MLP neurons of a small language model. Each row is named by its layer, matrix (up: input weights) and neuron, and shows model dimensions 64-319. Each number is 500 + 50 x the weight over its row's rms, rounded and kept within 0 to 999. Numbers have three digits each.
After each neuron's rows, "fires in" lists the words (lower case) most often at its 100 highest values on Wikipedia text that the model never trained on. A number after a token or word is its count.

L2.up1079:475450524512588530495533557437546473526537517407503515456463492459533455438456493491416486419467468599533534465369463433477365475478579490510450468527493466530529440580514444479500536457589431568524530513517608539499550475542505484567484486424461519520562471492419507400570471480478528504520609543546505493612485506440452546534490516482552545516475557481522515507548469443572489492575462497509536525476477448539540502490509447413523463336585499476581533480382620529440477446527509558472498441535461458471470567482475549457514427518534566419474548491486443430470433431491479474510386487636533476468495472493497465554499591492443584475454546476457572527489444547538652535511451401552615510537516587587496565496508448550360485448598516544563495525519373528494435435477476
fires in: "players" 17, "children" 11, "artists" 7, "elements" 5, "songs" 5, "nations" 5

L5.up1180:411507443550543499466534448433497555499489435550621538461468512525519518487479532513544471477573599556483572476505547542450480517524541580400501458468517533505515491465541513545530641541480504440468501479541502535453609570502481470507542410506517511473425518481563493505529576533554419529450567613478541445405483560517528540462488526596476361430401514533482498524511428363439446467523519526510492551671457505512413464551531481459486582446501547473500448536465462451500409577516447434449569551437465530450493546489451595555527552543537443500455495559529508522573588483479457472516445461385527517468467490509439523468541523454512432514591501424578520506478479534414496453464462434494468532520549478516498403516456437541400511462523513483527552623470426574502507496558496
fires in: "to" 26, "with" 12, "for" 8, "before" 5, "after" 5

L5.up1172:554435437495500347540488459626474474683484489449477413484565427576423491448425432499505431572492549466462499567461441451529521475506592535555491504498483487538549506516484512549506452520527429541487499467466474576483451476499567521454457546460455444469458631490447524469392488554463552531537540515536538468504473499547547554527478408492527493476472461454452454426492401506579421522522487539546503462481580517571508622599502554512523435548564492550522488591442495558552445490440535426572499477448426473532431509535534537483440549491488483519477575598506382542555466500531546555469461491488530506514513509510484489483516430513480574506504567505487547485439585512505604407510496458529493506495505541479387498527477501594599472514555567552515526455505562498561464553625562
fires in: "each" 13, "this" 11, "that" 11, "back" 8, "such" 8, "close" 5

L2.up380:494589458462464436503458602468519483477480424458468387480526496470492558515396522484510419473547495385476526498500532420613405461541456460482429422527492541546505474503517533436476537545570487502575454532538507464527486610459534481581415427504520586467477603536522496525459466422471560500560497425506430463492483570551515531456585523469531404552477531521506516473482465441504465537558470440546412479504474513497532584434590579469587556462499470465520428459494521552458550410576488394478515494488527487435452464501482499484497513510507428564519424560522504480536514512485489508532424500521511437507454549486540471502462549472503589567502491708592447511592447557487492366420589524449512535544535563524612521505463471497456513475464460500504580527511631466459552498543579
fires in: "you" 27, "my" 12, "we" 6, "them" 6, "me" 5, "our" 5

L2.up291:408462541409516389560624470613552446493552489458399534533464524490578438485568524485523459532538504445566516520528433558439519464477440512395501490474551493429449536628513510455589477458522507479533496446507532418461519511512430533458508409530548418512520519540533476482405558438500546412528472573524504448539501559535561520526467505468469498523427458513505582595510422486576524577493519523415431530470524452499482571524504515492464690481582516522464484501493512566532438477508500494415559492414399472559442480485582498481453543448512532557526519396494534507531539563435499434421529486445499457497456475502520489471518508495382508521531424386511527479540435633477457460489587512532499596473495540510476497417576574542507582497514534459523533481463510579420514461425567
fires in: "debut" 15, "appearances" 12, "role" 12, "appearance" 8, "success" 7, "win" 7

L7.up574:325463518516536501519476463472482508619523499435473486511458471586486525524456394509481475499476488468479539504446493520512511460571581567528321521537454454503425438535344474582547485480486493447463504612425526481411493516578472462499506513588458514489537452510526395532505457524548508579517585619474499536599500528506497546455476403474464497511566484507444527515475429676551513447461457483541446522577546542436417532423518416557462530564494496487480504515578584435505465528533464426454484532477489528513514530530452552500511551547579394544514507551519387522525485526490403558474468436482568548504520508488539519473456513530518555450488498413557476492488607501512467511470474453447457525532511478452445528562493485557356558474464474522538559408520488470573451484495440
fires in: "of" 81

L5.up79:447470586487532510566536478351501517432413492545538532463541526435455489470534450516404418566487530510491479465491387558448474465495517484519491576395497479469477542414546517481516465519483499535493479443467396588438436561463514479537475515496500465516557507578506526541555507569482547442446497553511541507453529493451479429415518450479461460366470554440475583486563572444468629419475429486463504512480483485518479505481502498480490375489499515461491582515530533619552484541560515472428509564533458520590486530507448449539471442471520475453513524497508472503560506528486594425558496572441506427469505526492589568459534462513478510522584510503430415506530479473508470573449509472605425457477472605609499495480503594605511432491503469533537581513508437610448561435485512
fires in: "with" 18, "population" 14, "manager" 8, "to" 6, "who" 5, "organising" 4

L2.up233:571530447571570492441633552515544469473601544478432433445493460480544493384496483552501488465459462518462476531423483514495529495431521504477514534497580426515427474485524469509501569476534565487599544434455531506539536556472558547540587548520474458429542439499463468556549536472552470525498538505447471469558509477426441502500457461453574529602611586501474497529552471458480479469486464447441519467558541525470455426518500493499491565365605468527556419521500513394472510489611483552493504523468511364452492598557445534427587515474439503502493525545512574489489437386478537511469427461537521487427495498460456528469482496558530513534490504508430552483454567532522550517558554474609558494440552514386518490571480478467517412501585433494609453533531483595509444489434510
fires in: "band" 16, "group" 10, "groups" 8, "squadron" 8, "teams" 7, "numbers" 5

L2.up1319:454508496509437451484484564466500491506519502562444529528418500419460496550494514507487477522517479499463494491536519465504622507424433496522595464525544422535514488534591520457510521516535498463589465488469482395360454448457566425504512482458529438418461466474502473409557470465465479477517547565548407493455471540451560465453466509526468440471526529412501506550531439582570440540441456486512460501580528493447554454406405538485522415550474429501415470393587560541461455449527312481413473471430479506592483469494575521432493507522545492484501472460487485577483541488546502475468485495533476457533497466456481533508549555504486377527422375485487517514521446509581522527478479559527450627512461570464477455467522523551554563458542518476507371518450533587416560431426479
fires in: "include" 12, "includes" 9, "involved" 8, "feature" 8, "features" 7, "appearances" 7

L2.up603:526512518453463490581501392523535547558556429503511449450499529391463487455576506541502487518505585453518477498492521493459485549466515454448514572483495557566548458560577531500444521429534509482414521496507518550508523495525506525432446471560415526528428574489537530553384558472537541507475538564559489513443499580437590603550518465514543543409506546517510499482445460480519444436451455531524567414534552517497500454528475505566485418493549422547514434519437516479528514532541546350455460494495458574515557505507446539330459527504568446531571512562537564547552523509444482457455418476562512513496410583521445515529564469620458483562534506456504559558487526466532501516420529439438494488565511480574513564505499573487550470474463454614487564466453456502503481452476503
fires in: "open" 17, "long" 14, "western" 8, "broader" 6, "wide" 6, "broad" 5

L2.up660:511338465425543552537457497474505504468537520479445418453502536493467467470487548472580568625539550498467477514516527489465528526620481492468505497472467546504518541502485388517558483508492523414561501461536527524424510441459406532508514460478580457528468526572554460476585555538503533510547441477591488589500502566570500531502430550512584441568406458585481549508497456483596417386579460488552436481553543494521477495429569532524465530462543464556577436469528516511534440550468492481494517475478461509560483439566554437445523425516461497471535508513468477486466480454533587605635472552564503425416525510429553520530534609463566562585436507512527473486568532553508456539518564523457587473477499514548501432597557499544508517556485462525501471503606502647514573463546489
fires in: "police" 15, "council" 14, "festival" 11, "entertainment" 9, "railway" 8

L5.up235:498501439558539542508490492451427420489524556593454515498572516459558601517552439548537642501491478555495538523513461554540454482403472511608540476480499571615461435468539426409469518472456539517461530514583646511431539442471438499430495522562457468380537419443502503527542490539413556455484505491568536581458498470469547489568437506529456518565463455461536493480482556425617585490570548507534468412386512525456569462433482432548441433432578480475499543406491465468490499488479523568536433463486444479586567513574543552507511505503493562474489569460470494561519511497541463441493558475516521494485490467500479465609434477520535521564493440471536490486566469425502582563512507520546417542551407507402532501423484493548530469468454442442466532418528616414491529480513600
fires in: "also" 19, "as" 14, "total" 9, "aon" 8

L7.up106:553372580440484546563506508470511557565589435509510560421533503475474521506454403546473505502546489513468406515469555562441419432561513481553449508462468522517503485563497492527512535466421568501529400484496499597425559548512430405434479569568455562550434450507550487506483466505458462489440524600431493527468449517473488547410609465500487495451559529476542503560529451468485518470385562396513569550484598544407443509511533549488455570403457515468498567443516473506543458488505572408464498541426518469532531555512494394501490501536507434547536496533597483521537481510453402515544514602563508488555514413507530508420487407525381548504432547528553485552518488474486502471425550584486563503506551537483515572471489470504445507476453461506550553467485504506539443490463449
fires in: "of" 46, "into" 5, "to" 5, "founded" 4

L5.up63:484497514438568423566478524503446450548516505437468434519507475506446455569495520496461498552523562435462386518554467457416605469443509440526452585487483515530544491496478519577504474483449547473509468594510443504404521426588536424446524593468541520562520472409507509558446454523564518489520508491384467482561519514482561500529523443461498405507546536524547578448518382507460426515540585683510525480409558577511605542500453533584521527514399543518448608481492575464438570542458468495514444503499457556408630456573589515479549524565495466413591545456556500519469562539526482562525536578586470425586460436489562423459518579537479495549562463428509479458493485432572466550513428544480533435446456516513392522456508415499444453581412532508493563422490511481522435520475474
fires in: "that" 54, "role" 4

L9.up1126:413531502431477482573524453471479471456518523484465526483462434475505532495441511479468535536585503636575498486509513504434468426557528389514450552412431539485486565579458472459504545445494404552433524511452543499530470465547531496579583525557462514436494529461539462571503558478483496569494446508334485481552600526560393484522421465492478485456438474478512481418495533440481593458485458546413429447405586521514476554534480543439460541488510569525409412416512586471520474521518540442471512422466490465534551462467512454383479496601516560584485549405523426505436530538354459495491496490586453432504501563482517421504434448455489511515453475456583481566489425518558525517507540556622478477512482532485407567413516464470488481412492530562518512426488592527541492526479459
fires in: "as" 44, "member" 8, "anchor" 4, "a" 4, "the" 4

L5.up236:452515465469507527602384495531490565452492566462495474455589446500434383535453472486491428522522512534543499404570474450454542529490534521488591534483485512465434527484535475469569416513497420466549541492388516568495465521529526516537488507502511413597498519451529484531539517504433613555462453438419660505514537466510483543491571487456393567424575596494520469588520435579558430540408471548450453534452524550497394502482444502516478576546574564435509489435557536494452491456479464524522475409484466450530464602515504509433524443437472479432492444463494495513434546489444490450484525431463572547574484536541422466457550539535464533594516505606461479538474420482561511474485455475489566469495522427446463558460512543505454452452522504639531522474487414498488430538465457
fires in: "that" 61, "title" 4, "called" 4

L5.up188:496608453546546451461503438525444431517502469473555438438478436508568535487466464522453589561539455442540526483433469511534524469435525523434514403509439610485564553539452538546500555498522505599527496515554485499520470514468567474453547537633514561436512506458443562494475499508567402594565566532429492467499503466506462522567495476583560507445463528689506469465618471545458398485484508554536519543376475397508447474504520503457512534545528555552483517435611486465511514484500468517565536435596529375459504464460542554522567502447513488500427542542501478537614586558365569537553420516449578506380576500526523484498483509414525499524488460444566399565509532502414493499566494479504531554559442527551506429534393519443523497470646464473546536509565493481498558491418552
fires in: "as" 40, "the" 8, "all" 6, "place" 5

L2.up1350:459417505439446481490471524547474510456451424522519515610465460505464546496463564398575525492465500563491476554507466462517507494518519496546471526540461422458491506488428507542485412508494540561489461456503466435549579492545476529458491511538469564482429492524478428524531501502570458561509539473478438488432571594400501449534479601491528518490369495536484498570490422469518467386460513515585495510448464490488505487578507492509588416551548387394489462424541469527525452499537425508409511443471504411492504462527482513508419426467586454478516494600603480496464486502556407459469435605518454445496408495464501488487597399556478548576615528535486456513529384530517383535595451561531535499469464492483592560524467482552531595456469485511582472508574535520541458515490544
fires in: "university" 41, "royal" 9, "tarrats" 6, "venture" 4

L2.up178:483502382431459534504533507467570591556550588518456485479509441448443418521515502608528486439529610519480488465577512493617438548515488538462576571423419521574459464473486519533412529440456551510533435511440549520605525483565550492455558477486437548470541530534545497498492515525545532464452482539371526503563467570501532559505539489500465561603555622472380423527524426543549434473503496515466579420463448509523541431546353564499592433459507503417516442522493505378432523471556478443427436511508497546490569479480490480439463493471463467504535460437546417454505508437555551519507560463431493518526408577429441563403528407545468494524520559453487463534446529567497496448483403571452469444482530497479512515461530484497457621567475574512501452561474500465496434477518452
fires in: "radio" 19, "television" 14, "documentary" 8, "fm" 5, "performing" 4, "microbesonline" 4

L2.up923:475388478450476457522473607515597580545562522464448484491434458519488468528553564558493516512602499447508482512591606423555545570455560510524485484521499440552392466538542491428482540496359458557504566509517571587585507532475523511453547532539474418497428580459566514491506555592497437469481555548422525506521559591588602542456433488484435469508418495427455588464541373466465418477454504512445537461467499522458596443497504486467543484427487555506459472506468443385517483528605440533443463475468626419496459501456503499517437511517492483488464470565506381563431456455455536494526538508501520547527465498464475473528459474379563384522475514475508490538493504565467461479560551519490522528530445469502590496482502465463516437500526583476492497581517552513537570488514452
fires in: "express" 25, "car" 8, "gbr" 8, "pottery" 5, "motorway" 4, "portrait" 4

L2.up1052:532468513420542487478509614574499466541485521532498489448398449540450483473510449530429484445553537482551449520537490640472449490544527507532476536519526467542491525566535507443453581554485489590545530534536472559465433519509443554499538336530483552485505467500469429507459423522493594564448407517457490487500488566486506559484516539534420486555495486598548482482491441517522569463369568536465563494552503529498482448496457460471523452400583519574510475502530500507407553504561489404476466421466521486530528448560489483516510491481528469557443424536482524528550575386437472426468439535466461589531503517498521487530443485586538472538530627623449451478472488600509487487567502450485464484443596545383541567524431461479403536551426435539488508579497531575512477446609565
fires in: "well" 32, "together" 21, "broader" 6, "wide" 5

L2.up1234:456427418544448539595518559526523555480446550467501553479518463454524496450442550494520493503501534435563402589398470476455411491459533576491442547562483558531498539518551484432537459479493515467511578465470503455503503476536497534470551626475392511548470504538558541499526434528561508432448483488409455557579511458549477589535523537483508437432478529470505493477492570453474484517540596527425469423530536448433548464433560523550522529449448527522536538457574556624535521583442469482500468585513622450405512483502518585484473517612383465429472563536540530444494537451550486460470434408401516579548489512466486506506512482508499543430475513488425558515522523471388594421501510568455519441506531582598561435495450488505462521565421544499626458498473498509509394445495598
fires in: "official" 16, "history" 13, "known" 8, "evidence" 6, "date" 4, "historical" 4

L9.up1517:388501596482567494412451533466526538559489537492511507493538517482538484610646448505544489566484528438467423441452420449470525527454403519492503477515516522394492548467531503499497536410491519488510525535447509637504507548510500408495464569506562488581496435517430422511527473499410483519558553655586434541542465511547531494495495469519563428531601417498539491493490501565439496512521566433469441567586538553455515506524392474499472506473432520509387439477575462529604571546548502591514514520533530469579460461507506581568549491529567516500520460499573551571486527515437479513443510525494424510508485511492479493538573506589465478509538491400478481437517617480524563476592524537550506529546601519583560546404500562329439545464507368434432569473528505515452576471630488
fires in: "of" 25, "his" 11, "with" 11, "are" 9, "their" 7

L2.up1042:543467437462447519546537452443519368540566475490449465502504506504521589501511446580453511526590528485519454488509515503492541499536560528440428490498455535512471552483499460538472488587446521508603399494467512481450510526466503556569482521446469529510529480450514500447547541525536466455454494428517431452445583514531488559468446414440466457536460455439444471575481480481514507465540561540554545560524508443558506465416503534472469553424629418584511513537427452523643514561583476519460533474546574457416546522419533612502491413583460506573468520525497379519467502407549568528526471519546442434464535564496446520519468522499561486572421511455498456518426611493481573564479458577440470503485441512534619514590540594543461537473536509480480487416514519479518532443481493
fires in: "athletics" 13, "music" 10, "art" 10, "engineering" 9, "arts" 7, "hockey" 6

L2.up938:440546500598459467633473555437463516393437559489516545510574468498636533515567530476495568492549551536464519557478457516521478448536449437464499460571502517446584535557591495405495500523495540511391478472499381446513505427485567535528532577442552510483468547505555507505504589552520471563503489473573453503476562513529529359511490498598499425502500468487468531493501489522486617482536538545518490493464501558627550573485543508402499548540635500532464470483536466644551515440565481448467478547453413549517455533417507472485520490522452530455562557523512542504538478459445497511567460464519521470485506464443464456527480488595544492508479441487496436552573613501435574584521658475392499599498551483441547517545549497524549450541524482403523300473479574533458566419523511
fires in: "early" 16, "season" 15, "football" 14, "railroad" 6

L9.up299:568494454461493465565514510468509568457542477489405552455532422553504499467548449564568474499451497545566542509572425435499511501414466487492552590487549525513575555616594495437604437472576454463511468547578485544462366515509445511449548474571590547464455488549451543533449445489468482470427478548376400465541560488478463554521458519531523422536497521589520363492542486444524516528628517479508455519503466423537489607522538444443516472453580499471556482450399476407443529487491494507481582454558530517505523586470459453448457565483455487447456497517480490453552528464471556450443548430575534488556519449480399574523569505589434537559451570514506464414499485454550518560519532487551504454448480553523495543647538543464429519454443525467468521467489441498516556457509556
fires in: "in" 87

L2.up754:525546544408522577560521533555519531507462550545484478529483557543550518565443439513490434448536433470567455533589470510484515544583518534491507593541532554427611446587433467483480501514473487457494533486443507598397499499503598555542542531508557555429534570480464561494400520578490443511549570473473489506474542616527517416530477546522478458536523343621519591508527522525512492488544533525381516478493522479454504630495460547496524521551477493510498476554532563602473555487616540486523465466458453498548511504645496486406414457453571526538534559355519510518444424508538568534457447506563491578519505428596542485495541498523509528466557511455446448480470506597482558506452544440513545554457477507563530539515389507552407507504508523488473478450517521602490519463492557
fires in: "points" 18, "goal" 16, "goals" 13, "assists" 8, "rebounds" 5, "a" 4

L5.up83:567573448508500472553484521517413468546361577526479498496540506492541531450444482508558517507492497519494486514559480470545423424469561457481555486465539459460512491576493456493516571588481495457483489452518512562502457562525566520585546600531454430462502449480502603509571449585555404502557604494609521492449499566522499577549548472432470504680591490488540487390538522448504453557435532531520564464566447426490485470408465497489572544480521455473474580504438534464409483468524554570486436530472609426442498444455426525501520524561481517465461504509510569476527496480496571485353526493452499460555490568487568561487548508524435431546648479520581466476499423471538524514490456468440515627454461549587554474473449520420527572508477508483467494537489490466566589534542493
fires in: "from" 37, "by" 8, "over" 8, "if" 7, "of" 7, "thrombocythemia" 6

L2.up322:567525489441533498503440508577487548539530495456510501426508508584511467471483540433486467464501434596471453473486470477484569486441456460520612569547397430528512513513443497561450501543461504516543585554448510519463453414513461479465522388502452506550482557452493538530472542493587457498459489460446517484503412469528528621537539565526468601467529450451372486431440462492590530513517438506448498520571549485528447462567484511431603545486480509522486496427578491559455507523461547512554529535572547533514511481465532537437452576557436543532624444567410588530529635417462505551485545496522468433474460542488501533520577595448580488456483520395513370456527461485533428544521481489386524550482546460601539518440512489557491612501393507465496473524451560553536543530547560
fires in: "remained" 14, "still" 13, "never" 10, "remaining" 9, "returned" 9

L9.up115:534481512550561519523462520559518470519484549485475532428512554497485385502552523548578496583489527440620602474453497442421470505454450489518511531479411424517536461454450564481512505463469543557550511509479456431459470542516463457591613541531424520523483452544611457482549483459535543438501618537526616513491531493440528536515543479449448475458439430477545517522566419499453545543503637555548474497546401455489394531530483528516373396548418541427513503445496343582495533485463288487458537437456524510493522494551460547569528451531475433480509559455504509583492513476469480497490522521556469552475509509500538523499438500432523525501493534534459557502387441503496489544447510451486492563452432522417485442495549506510516560489443497442479523500475428453432587539516466
fires in: "an" 89

L2.up764:461426585579527518586594497493490493466491538512534532523475485479556639461497541412594473465512521485536503420490506540475567512442469409518436539488502428515562447522552524545503481523447526511456450516580548473520533440518583453396421544512496497491450533636458479564424498526532499639444494494501536488529567564476475512409626567419501559451499488483512474625531542479506358546532529394497501528476486594492408579580461510537474599495457515505422490519534548613488439486512363533549482505500471458636498485480551611459482495528535531447519483459461501541496488444469521435478499435458469524475514473467479543501496478539500489457501451437537522417473464489560515444519498550568571467529481452541479475510540515511437430558457469498495436475591439501508462465521509
fires in: "derris" 32, "soundcloud" 4, "don" 4, "donte" 4, "ann" 4, "divincenzo" 4

L5.up3:508477473475549411538464485492505517530537559559389541590595475419522435575524525604489490468544409515479553587492516479492474452466462395464414602474511425483508411566457546580567562489496393426547556605492579513451497484435511444506471502533527547499481582527557444483521485569528531541370472464462480411469483485448518464506498476524518489500510508465493632490495532540477522501508520400425509418505647456484488521549433488511569527488496526446458471517614511552599551440407482510558482548501461482495519435511436561459538468431499470532455514484537463505495459500595478459477467427512578514479571393466571522539493484535445472506479566492459486491462470524537523514553434536618486456484462533418484582431550600548451530414536418498526426646486495523476487535518504
fires in: "by" 54, "part" 7, "being" 5, "with" 4, "in" 4

L2.up143:510545461507483470546435451568514379529495511517457455502465434494549512478574423531513504434588575457571494507416521490525450500556482486464458468524476514518514533464400502508349563503496478527548525491518448509489466481501534491531549500552395545466469484482423516490624555497539444474483486486526454466531537500527526475443484525482602487574443509609399601540455633508532509436481611466418516489435472483573526579416558485416510552492461459564371591570537510482486516529462459421508515517470485487481422476515502525480483504506584496449524571499557470489483485443498521564512484517501495518475570449475489461588440475537550532495479585486458454513541593548532513525459555530499510385455485537550484517439416550515478522470506467510507546459491530483504481490454564
fires in: "football" 19, "medal" 17, "athletics" 14, "baseball" 8, "nintendo" 8, "basketball" 7

L5.up1333:497529517519387394603451512507439580438530602549520394503460595494547539426431531415534547554533493515494531378497504438517476505604376497451512442564478584461573454456514461439463529494539545511565585438579420489514497516544551522573516512487565571501515534574483434495477483521550522520571486482454471508534594540568530515563525525512488495599625542489502579501512409498512542516544524504514431500515481600484559498595536440409516486457559452472545503540494478486576485527505479466530560540479458488532536456544526524433435456532589494557529499449472438521607473484399486530582545551503519475415416472475426465537465492453438540462424511545542529577476468454422585467442420559452546449480540485378492503491537497575565434567486536555519473500472644568514443531476472
fires in: "season" 27, "early" 12, "career" 8, "played" 7, "playing" 6, "debut" 5

L2.up911:535577491491493471525567386441601446462529570547516367523516518492543497487503442556447588514487621511485459496467496541423524489498467448487426530541456445484434490465515540466472536421483445485513473488535532537467465487457552544540360454458470571522496524499423432481519470470624413442518498413484473460505626455397536536525521502420574473493467488541482458605477440580520464487438528500564512470509466412559555496466517540552511510408582497482531405505447402456501563522601347508507491434486508404502484449488529521481502462558454467439483552436484423551526438399565490522536519578452561438586445497435547524529411425503541545568450490473459607512431548491538525491508467567529487525537449493484582531503520497478464593434503472523484530518485466562548510452503572
fires in: "music" 27, "radio" 20, "guitar" 7, "hockey" 6, "bass" 4

L2.up1041:469458520457525488446545432466599571566438462516513424501544523522549507543522424548461550559462499496486522566556502546514563494440431493475524487582500440504545376456501423543570450556581501523465624531501484449484463458502451477476496504443560488512425410595443390477517436524516429497455609429585528466551480505478567531531427526495497511541483520528461495491512554580493448529507445565520512497499551502450580559521488488496520568438491407441643467480554520446563487538553493431498526515542543434477454510499565481590456421511536381540634468522439474445471473483589395459572494512491498371459558470461479581588491492514475591514544538478539470442540493563513557494457589443561509486524464576426431477494532515518502531539481468513471488477557437507500558476405583
fires in: "university" 32, "royal" 8, "bachelor" 6, "medal" 4

L5.up948:518537467524531579537493494520467493496506446518558532449500445570500570522449517446436551537480578603497499472433526521571469522502497431446480543539459463525401445488535415489498573471529376526578505532516406556525472489476518502485542450618500566525412536471421482514395422465480422484427571519514606544556502399556566474486583501528525536452459547573559468511598504552435451528455484559509473484420509441579524428519517625520472485481520494405502403490578508530524501430486472512500482505549533456489487553519501616450473516557533479398423549492498498540542648574482523503516431467449505461487498487631474519397523492374520563567532509456581455454458451544507427514370496509553508562553494574584534626565475503597452525482439539469511565581454471455597473551474559
fires in: "as" 60, "by" 8, "of" 8, "before" 7, "for" 6

L9.up276:513537559544489417480433438467471476451420511561529477473486473526522473517492488456507458501541497525455460448436500492555450555565593496436571566441481568496470472547469428559460489583500504476475571505514538506564552571469503475416620588566517609539655557422495530445489483592571447556448493469459425492382472499476415483499522433515551532464511467466476384578426391539474403528451524537443527456494469540505462523566505496511517537493518465540515529490532451494404585491438538449506480416510491465450479507487502605519481549562560456545536450477537570461499500485393433503539444447490360494519578421559553553371468448479537549534580473499546558551542467512454523500431458398511529500554500489452504536557506572550508549610532530496562513542498507467474490512558483
fires in: "more" 33, "very" 17, "most" 16, "so" 7, "too" 7, "how" 6

L5.up908:372452498515479570456482515631547506486542482467540561409499451554550467452477475510456385523512513522524557459549442540467563501560530333456439555505441488485425508520473497512434565523432462513440525522501533466540498536534540483510416453482527472516520506530437402567441545445410447511512590457449437474557513442552538518456443431421495483471572538527458496480582568557506455508618526526463607559523474520523473454503463524485474478437495533518625482520480539456486438452522518505521506504551489518542390438454486650451440626462495512605460548458532453473507492500395548534491550553521433457501533477544387499542579545447427504490572542484583450510490391512485509501487608463499443475469479462449428550511464525534574481482500566619472488588448436511528467467531502
fires in: "5" 21, "version" 11, "of" 8, "episode" 6, "segment" 4

L5.up740:466486489556512601465458440421450515472491539506491472435433527549460527484500425585453547508503486459512434446494484441488566584497502513493530444567504556630471421440502513477540439571545491470549504519487499499474482619557475486708448477529440498442435436434571443485524537509487425469503545515505603573536505509520613525574603471471475516480576499495506459491548486548463495470507471444568498555560401471549485425540442547429588407492525471468419601498492454528514514519442512474539518518446565520601547471515539543585485544501488457475510439606427531529503597493480486458405580598474466573510407522493544518455503541547444517525562432531447554494423415615416567555527478503595515471477563427408448431450449463518557583540448404540492458512479560498502532571471406
fires in: "is" 20, "from" 14, "2020" 11, "born" 9

L2.up1530:500417513490499441525518453543546480486510562599491446476458440577526497461472436576501485470461507484566386470501486565593545481485540472455457466539518481471451581436557456543512453545436581476470509489535498449502510498503586502473419403453532493437549444533480439572521559477495517514453479465442521535470516463479550617443509452484553509489446557463444551580438527374537527441523529582534495494446590450511399551420442498442526533451471463449443496513459584478543472517488446458468487567526516477456427535491452558500470490535583497479447500513630561428506494480590519496473452622493590463490500506489396626528526359399555534496552500599511452530527431433535653449483418450407610473495485493563501482469561515567549512439534517540531439514475486586529520475538497
fires in: "football" 19, "athletics" 16, "baseball" 9, "basketball" 8, "mlb" 8

L7.up1376:510437495543512595536533458497484490505571542459485523486493402458534440491506459461486511523564437526514518518576491460537461464442380496466470608487500441498642438432433505400527512544463561482556385501491503573499484468571421532499443460489466532496477451428536419454518435554508470467476491486475529491401450519481414508553387502524421433481515587496523501397493503465516527464510616431436440524417580520443484466496541442429455469594494596592482502434502557445499389554527491456491537427441497543530519563464483467516482437578459554423515515490436515585533444470449561470559499582497491509587503501520489462466551466542605487568512522357490410519478504554527455504526561507471466393481578510558477531496483441539464598433466424490456523456567519514490529559480509
fires in: "as" 71

L2.up968:528422471437462507478509457507456578479467484438359473423565528513483417440436500565604526525571533589467464496498511497499522513521535468559447511515632562577505476536427441459477536503554520463476474463505444476393523496514617542522532463544444516488472479537489444471466531485472508410501497471562487613510493528496517455459353547587540463632424490428443543482501441515495465551445493475468449469457488465492515481468537550551460585476480490525528458484538492598517534520486514497458410467451545402506486437480459430378533433490459473454535587605410569436538542522512512528522541524628439445526440484413504439593482512434528445517469549484520436537478433435501510572500623507503554554458527534493525576516525406501546621494458536510493508503513532564533595462415522
fires in: "police" 20, "theatre" 11, "railway" 9, "athletics" 9, "census" 8, "bbc" 7

L2.up1084:496471454467549526500542483461488501570356480630469527523498501519435377488447434515507526567551617476393417529585552506548457444496562497548420456509442492433434479460560416440495448582555509432447482448485504461501565480514543513478511564493597537506609471550482466518500455435518433479508362439545484420485537466472560493503433521490482482580553467583577454500420409580429480647488581498523483513473473432501438444493462559540524535387489487456521558551523545457508528500454448521564553460564429433470587539445482425564434487485539507504530496552495540415493480547481490468573564474409439482615572536511610511481454451481458466490506501464565519411530458450484524527543516545490481493524406450498446494531530477536452479564471534496553427509484441458507479497517544
fires in: "career" 47, "how" 10, "flank" 4

L2.up454:480563472506605461496536465498463452506423473523418487555537553426447516475504506501540452428532519529542423483480515439487394477562550537563488586497529480524511585495504546535505563485576500511466406524559448544506503455494495537548512466500460483449412436423460568461591590546540491492501586483447488470531463508481531516490519584586522496595404577518440514558474491560577482545484474491451540443568430491554510413537505471463443463384583557520446519494510558373423459465417484524514512499427535493459450569434448437579546543421478592534559417481525465511530507388483501469545535439603441523465516481461569480576474598575536511470429521489493505554540476515442524557446559470536618542444513433484509571576502423511495531535538524495554430525481634499551463510517543
fires in: "both" 35, "between" 19, "either" 9, "utc" 6, "newly" 5

L5.up514:521482450586549532556463428481520495518570533537477494396548407521489463430479530559390451458499425448465493510490530482591496500466434471450410472508490491441504443555513540470437464508497485631462572476495464549530428486506509564475552490612536521567504543543540567586533537520553478489475454556477511511494550526432430486486478473458493479503533572509563527428515406479469512546491485544423433477463538438405449389449527544465536573533546520400528502489690541363592467500557490510477522591467470506437564640487511512547537536577474507531489475561495610553480477525602455509480440417528555505400489502494579473498517509573559443552469407522529585421583547457500551444487521525444563530565480490426560446520523488556611522454541455606499488479576489513473455513434519
fires in: "group" 23, "series" 9, "team" 7, "split" 5, "family" 5, "groups" 5

L2.up1258:509493530532466484515574542514543410501497506431507466495452541407497472538527357489519512495491581476477502471414586430477508573419578400533416518401652471527445514554502436558463524475599529525532447442517484551491518485532412528575443505542479465415497393526502442567434494478468513424576485539431452510542542576486488480462514550433487522501494519493550499529464491551472507524487441500471523522505474524441538422474456503542553457521532481475427555481474655450475458572568543458560610469462424441490403559608495516425508511483539443588534477517526493478523452457522511516442503482508431540414492484464559547440481461543444623455511474522454478530456512530372436564579486518525469458495500424500567552546487455539430517515467481527535403504504466541517500482553538
fires in: "son" 18, "wife" 16, "married" 14, "father" 9, "husband" 7, "daughter" 6